Part of a small language model's weights.
Architecture: RMSNorm after each block, rotary positions, no biases in attention or MLP, untied embeddings, normalized queries and keys.
Training: a variant of Adam for these matrices, 828M tokens, 6319 steps.
MLP neurons of a small language model. Each row is named by its layer, matrix (gate and up: input weights) and neuron, and shows model dimensions 176-303. Each number is 50 + 10 x the weight over its row's rms, rounded and kept within 0 to 99. A neuron's up and down rows have the sign that makes its largest values positive.
Before each neuron's rows, "fires in" lists the words (lower case) most often at its 100 highest values on Wikipedia text that the model never trained on.

fires in: "while", "that", "when", "although"
L11.gate32:59 44 31 32 40 38 53 31 40 53 62 48 47 50 56 58 56 28 57 39 73 47 39 41 52 57 45 46 50 57 49 61 54 57 41 51 57 53 41 37 57 37 33 70 62 54 46 29 66 56 53 41 30 36 50 40 57 51 42 39 63 57 43 57 50 66 47 53 49 47 52 38 43 53 53 49 53 71 27 53 49 53 55 50 47 52 39 58 48 60 36 70 58 37 46 49 58 36 40 45 50 69 47 42 66 77 52 54 53 62 46 26 37 45 71 42 48 31 54 39 35 46 49 56 35 52 62 52
L11.up32:43 52 41 51 62 53 52 43 54 56 55 42 32 61 55 49 40 36 54 52 32 48 69 55 41 47 57 49 43 54 34 61 51 51 67 58 49 51 53 67 53 61 63 41 55 56 31 59 28 35 49 58 51 72 46 56 55 51 56 58 46 51 57 51 53 46 53 29 64 30 60 46 51 55 49 49 45 44 44 62 59 44 49 53 57 38 39 51 29 58 47 29 57 64 68 52 43 58 48 54 40 55 65 40 49 44 59 63 50 41 56 54 57 54 41 45 53 69 45 56 39 55 46 53 81 46 48 45

fires in: "place", "medal", "in", "location"
L5.gate574:50 59 54 53 55 80 45 42 26 54 45 66 50 47 53 49 54 61 61 38 55 61 54 62 36 62 53 50 58 67 48 58 68 51 65 40 56 43 37 51 45 59 71 46 35 36 43 51 76 41 69 44 55 52 46 58 62 37 35 58 46 42 51 24 53 61 38 48 45 51 50 59 36 36 66 54 39 47 38 62 52 37 48 34 51 29 60 38 56 32 44 65 39 53 36 47 42 45 41 59 38 56 50 49 66 58 53 54 41 70 54 33 53 54 70 38 35 70 36 43 48 25 55 49 49 62 51 35
L5.up574:48 52 64 33 47 65 43 47 47 62 40 63 37 48 38 61 48 64 64 42 40 64 45 62 28 54 54 49 57 58 65 60 56 49 60 47 55 46 35 51 36 54 56 45 60 36 56 40 60 32 63 36 49 60 38 49 44 40 50 56 48 27 46 30 46 42 47 49 57 44 49 58 39 40 46 48 41 38 41 57 59 34 48 46 60 48 56 54 56 58 53 65 46 56 24 43 31 55 30 50 41 41 60 55 50 48 41 50 29 57 47 35 62 61 63 40 47 71 49 55 57 33 60 45 37 67 53 36

fires in: "those", "these", "found", "membrane", "sq"
L6.gate297:63 49 58 76 52 59 57 34 58 37 55 55 57 26 57 39 62 51 55 57 38 55 49 53 54 37 56 55 66 58 51 42 41 62 50 48 66 48 41 45 59 57 42 48 26 43 35 51 38 53 63 52 48 38 56 40 47 45 46 44 53 46 58 37 39 56 38 54 72 51 44 44 55 56 60 53 42 60 53 47 50 53 34 59 52 44 58 48 51 45 39 50 58 57 56 57 61 24 25 62 43 45 47 37 58 70 63 67 65 40 57 18 60 69 52 23 47 45 46 49 49 48 43 62 45 39 53 61
L6.up297:43 60 46 37 48 58 47 48 44 41 41 61 57 46 41 48 42 61 47 51 42 41 56 72 47 44 71 54 57 53 51 37 45 63 45 50 76 47 30 43 60 54 43 45 41 62 60 41 60 42 59 49 44 24 59 51 40 48 73 50 50 35 49 68 59 45 43 53 64 36 51 38 52 23 47 67 40 54 73 56 67 29 49 39 55 51 51 38 56 54 61 50 57 31 40 48 49 44 41 41 29 34 44 45 56 54 56 66 63 46 45 52 50 49 60 49 39 57 39 39 49 62 56 44 50 40 43 48

fires in: "would", "to", "not", "can", "could", "will"
L11.gate645:44 44 42 70 64 62 42 63 39 49 45 64 41 43 48 60 51 51 41 35 65 53 56 56 52 73 27 52 50 57 31 52 62 46 57 46 49 46 35 58 57 40 53 40 57 61 47 61 68 55 44 50 37 50 46 60 51 24 54 49 45 60 45 59 51 63 45 40 52 54 49 58 86 60 59 50 64 55 46 52 53 53 50 55 56 50 45 53 68 58 55 43 36 53 43 52 57 41 42 53 70 60 56 44 50 48 52 43 58 44 59 51 45 63 69 57 55 44 56 35 53 52 46 64 50 49 44 56
L11.up645:40 52 56 54 44 53 34 56 49 55 52 62 35 55 32 60 75 40 36 44 40 37 57 39 45 57 36 44 58 53 46 55 52 39 55 52 43 49 11 36 50 47 48 38 62 57 56 51 65 44 50 40 33 57 38 54 53 37 63 28 60 52 41 56 42 51 39 49 41 50 47 51 79 43 45 44 50 62 53 41 48 52 44 31 45 46 46 49 52 46 63 59 63 65 52 50 49 56 45 36 47 55 49 50 57 39 54 51 29 51 45 41 50 61 75 43 52 42 40 27 22 54 48 55 34 63 46 52

fires in: "place", "date", "country", "year", "location", "details"
L4.gate419:34 53 35 56 59 61 40 48 65 51 47 65 43 44 51 35 40 55 59 40 55 55 45 36 48 47 46 55 51 74 36 58 75 50 49 43 43 41 29 49 46 47 57 55 54 63 55 54 49 43 34 47 54 53 48 49 59 61 51 42 43 36 42 34 56 59 41 22 47 56 43 53 41 52 51 53 43 48 48 63 58 48 56 47 46 43 29 52 56 47 54 72 81 47 58 59 66 47 33 46 43 50 46 43 51 54 34 52 44 79 63 39 55 52 42 52 43 62 34 51 46 51 52 57 46 47 55 47
L4.up419:29 58 48 36 45 58 46 46 65 46 48 46 40 54 44 43 41 52 68 34 61 51 35 62 51 46 53 38 46 51 32 66 52 56 49 52 48 46 45 60 44 45 49 52 58 61 57 53 39 38 49 63 40 44 45 41 46 59 51 53 30 32 60 37 58 48 33 19 51 35 44 41 30 38 57 44 39 49 61 66 72 40 39 40 33 47 66 53 62 59 51 74 47 48 43 50 60 50 55 43 57 45 45 47 66 53 45 46 39 57 46 52 65 48 42 54 35 55 59 51 56 54 54 42 54 48 64 54

fires in: "was", "is", "team", "company", "organization"
L7.gate383:55 53 41 63 46 46 44 46 50 58 40 50 49 44 33 55 46 59 37 53 70 45 37 67 48 67 55 42 35 57 55 46 54 48 41 55 32 39 56 63 28 67 46 39 34 48 24 43 74 45 63 41 58 57 30 38 56 53 50 54 41 41 50 45 49 48 49 45 56 58 43 54 52 68 51 57 50 47 53 32 50 49 53 53 45 58 61 54 72 60 50 55 53 50 44 38 51 62 50 40 45 39 46 35 36 42 51 51 32 46 55 53 65 50 55 61 44 60 62 52 60 58 29 55 49 60 33 54
L7.up383:57 54 54 61 41 57 53 50 55 53 46 41 51 47 42 54 51 60 66 55 58 35 39 55 49 56 47 48 59 56 57 51 48 46 44 65 48 52 55 48 41 38 42 48 38 54 38 40 66 55 55 48 53 50 59 47 30 47 59 53 59 23 76 49 55 45 46 61 62 45 52 53 43 60 47 52 55 45 54 48 52 45 46 40 49 35 71 48 65 49 47 45 16 57 41 48 48 57 48 43 54 52 46 35 52 58 36 60 53 52 29 45 53 53 64 46 44 70 69 55 47 47 59 63 56 46 15 33

fires in: "by", "with", "of", "that", "for"
L11.gate274:49 47 57 56 72 50 49 54 60 43 40 45 45 42 57 52 52 38 43 56 53 59 41 61 55 54 56 32 40 38 51 45 53 62 56 38 54 44 57 22 42 48 56 42 55 62 48 38 53 37 48 33 44 43 42 49 54 60 41 35 64 47 46 40 49 46 45 38 35 33 43 37 51 56 56 27 46 52 39 67 35 57 38 67 51 58 46 25 42 68 38 58 73 44 66 58 55 66 43 43 35 55 33 49 56 71 56 38 65 49 63 48 59 58 41 53 42 42 40 46 54 48 44 44 53 45 34 45
L11.up274:59 63 46 40 50 62 60 49 30 42 41 36 65 53 54 53 56 51 43 57 55 59 55 55 51 52 45 37 48 51 42 40 48 53 48 49 44 50 45 51 61 50 42 46 41 57 44 68 59 42 35 59 71 46 54 52 64 46 24 58 30 39 57 51 56 44 56 42 29 47 58 50 48 40 56 48 34 51 68 48 36 62 71 65 42 43 57 59 46 59 42 64 64 66 53 56 34 52 29 44 42 67 47 64 56 41 56 42 40 54 75 49 57 56 57 46 63 71 60 60 49 34 49 43 40 56 19 41

fires in: "some", "those", "one", "these", "someone"
L5.gate95:55 57 47 55 71 79 49 41 41 39 64 50 65 50 64 47 39 46 35 59 52 51 38 57 61 55 54 49 51 49 56 51 57 50 42 51 50 33 36 41 67 49 35 60 37 38 35 55 49 40 52 53 72 58 49 69 51 53 41 38 41 44 46 41 43 58 54 32 65 65 44 55 46 70 41 52 46 48 52 44 39 47 61 49 40 32 43 53 43 56 32 48 70 51 53 61 53 45 41 28 50 63 44 26 57 74 50 52 53 62 63 42 36 62 66 32 49 66 48 61 42 60 54 48 49 35 40 50
L5.up95:61 60 54 40 64 44 30 45 26 39 47 42 61 46 55 50 49 52 39 73 51 58 41 74 53 41 58 49 42 38 45 61 45 72 41 60 52 56 39 43 58 25 46 68 49 51 49 60 46 31 52 50 58 41 35 66 51 57 56 35 62 18 45 58 44 56 54 39 63 64 43 50 47 66 48 53 49 61 52 32 53 24 68 38 53 34 55 45 47 47 52 67 61 55 54 61 38 43 55 21 46 54 51 38 45 56 60 57 47 49 49 54 43 52 40 33 50 72 56 47 46 47 56 48 33 46 44 45

fires in: "to", "helping", "how", "help", "unable", "able"
L6.gate102:41 60 55 69 50 49 43 52 54 54 57 47 52 43 40 51 44 54 66 34 52 46 42 40 49 56 45 50 56 53 55 67 41 36 60 33 37 28 31 45 39 35 38 55 58 51 40 41 52 36 57 61 46 57 46 51 45 44 41 55 55 43 64 52 40 62 32 43 49 62 51 44 27 47 53 71 35 46 58 65 24 60 41 29 44 59 55 41 50 53 45 51 55 51 43 53 47 52 54 44 54 75 45 51 53 59 52 59 74 50 50 57 42 58 57 57 55 53 48 49 35 60 48 62 51 50 37 35
L6.up102:51 61 52 65 57 37 51 47 46 43 52 55 55 42 45 47 57 62 66 49 48 63 56 57 43 54 44 35 54 67 54 61 52 46 51 43 27 55 49 50 55 21 34 51 48 54 65 52 45 49 50 47 45 53 59 37 62 61 38 64 67 47 61 58 38 46 57 59 57 47 59 61 52 34 47 68 13 63 55 42 50 50 58 42 42 53 48 56 51 33 71 65 52 43 62 38 43 58 51 45 54 62 60 59 59 52 36 52 63 61 57 57 53 68 50 40 39 50 43 33 51 45 46 33 43 67 36 53

fires in: "on", "by", "according", "that", "josh"
L5.gate618:38 62 30 71 67 56 50 53 43 44 66 58 21 52 61 45 37 59 37 53 53 58 54 34 43 45 45 50 52 50 51 57 49 51 43 39 37 65 53 57 57 41 64 59 48 57 48 55 35 45 41 45 39 48 52 58 63 57 52 38 65 67 75 43 48 72 51 62 51 49 61 50 55 66 58 42 59 37 46 49 42 60 65 46 47 37 49 38 48 45 47 47 54 42 59 53 56 36 45 42 61 43 47 50 47 59 34 65 32 54 46 51 63 58 56 49 50 42 35 45 61 35 52 58 40 36 47 61
L5.up618:41 38 36 35 57 59 62 29 29 58 42 48 45 59 38 47 42 50 44 38 43 51 35 43 55 50 66 50 57 57 54 63 43 49 40 72 41 51 47 52 61 42 35 55 45 42 46 68 57 53 26 53 37 63 39 62 62 49 36 58 45 49 67 52 46 50 46 58 45 30 59 52 44 54 53 48 42 29 67 70 54 35 71 45 40 40 52 51 45 73 33 47 67 59 61 55 36 43 52 36 60 43 46 46 57 36 54 31 42 47 60 40 58 46 43 60 49 72 43 53 40 41 64 44 65 43 47 53

fires in: "not", "to", "never", "t", "unable", "be"
L7.gate1020:45 53 40 63 54 36 31 63 49 48 43 48 50 58 41 53 66 74 54 57 79 52 50 49 62 57 55 51 58 62 49 60 56 43 82 33 42 47 38 56 49 42 41 39 40 57 25 54 51 45 51 52 56 69 45 65 64 24 45 51 58 55 51 49 48 58 52 39 45 49 36 53 47 58 35 49 52 47 53 84 46 48 57 47 38 54 53 45 65 52 52 51 58 73 54 44 53 47 51 42 52 48 49 57 50 45 48 62 40 54 49 38 58 45 68 53 61 52 67 45 34 58 47 69 41 51 43 38
L7.up1020:47 48 42 61 56 41 35 53 53 65 57 57 59 54 42 56 55 48 45 45 55 51 49 57 62 54 64 45 66 51 55 65 54 46 70 48 34 41 48 45 68 57 47 47 73 60 29 58 56 32 44 45 57 58 41 58 71 54 39 71 47 56 60 44 62 51 38 31 56 50 54 61 50 60 36 45 44 64 47 74 53 47 62 56 57 46 38 54 63 48 55 40 58 64 50 46 53 52 54 50 53 51 44 39 46 52 52 41 39 64 56 51 49 44 58 56 70 65 51 47 49 38 49 43 41 58 45 43

fires in: "not", "t", "ve", "never", "to", "who"
L9.gate633:35 39 44 54 62 61 33 40 48 53 52 52 55 43 48 59 39 47 29 52 60 53 59 51 49 57 56 42 60 66 39 44 67 49 50 46 41 58 45 55 63 60 55 49 42 63 44 56 47 50 38 61 58 54 43 58 52 32 41 35 45 50 34 56 49 60 56 32 51 45 35 43 47 56 46 57 40 45 44 37 58 68 44 54 31 46 59 44 65 28 44 50 51 75 42 57 55 45 33 66 33 54 53 55 58 54 56 35 44 52 61 47 44 58 62 49 37 53 41 54 29 58 59 54 55 42 31 46
L9.up633:40 56 41 41 53 65 53 47 57 39 47 50 60 52 50 39 49 49 43 56 63 78 60 54 71 47 53 65 45 49 61 35 43 43 47 55 46 49 37 68 74 42 50 55 58 40 35 55 60 40 33 55 51 43 38 56 69 53 53 49 45 45 41 52 53 64 59 58 68 54 71 42 59 53 52 56 38 54 41 44 51 57 53 53 36 43 47 62 57 48 49 47 56 72 60 51 40 40 26 38 54 44 43 35 30 41 62 64 35 63 52 53 50 47 49 53 57 65 67 48 43 59 61 39 56 48 47 59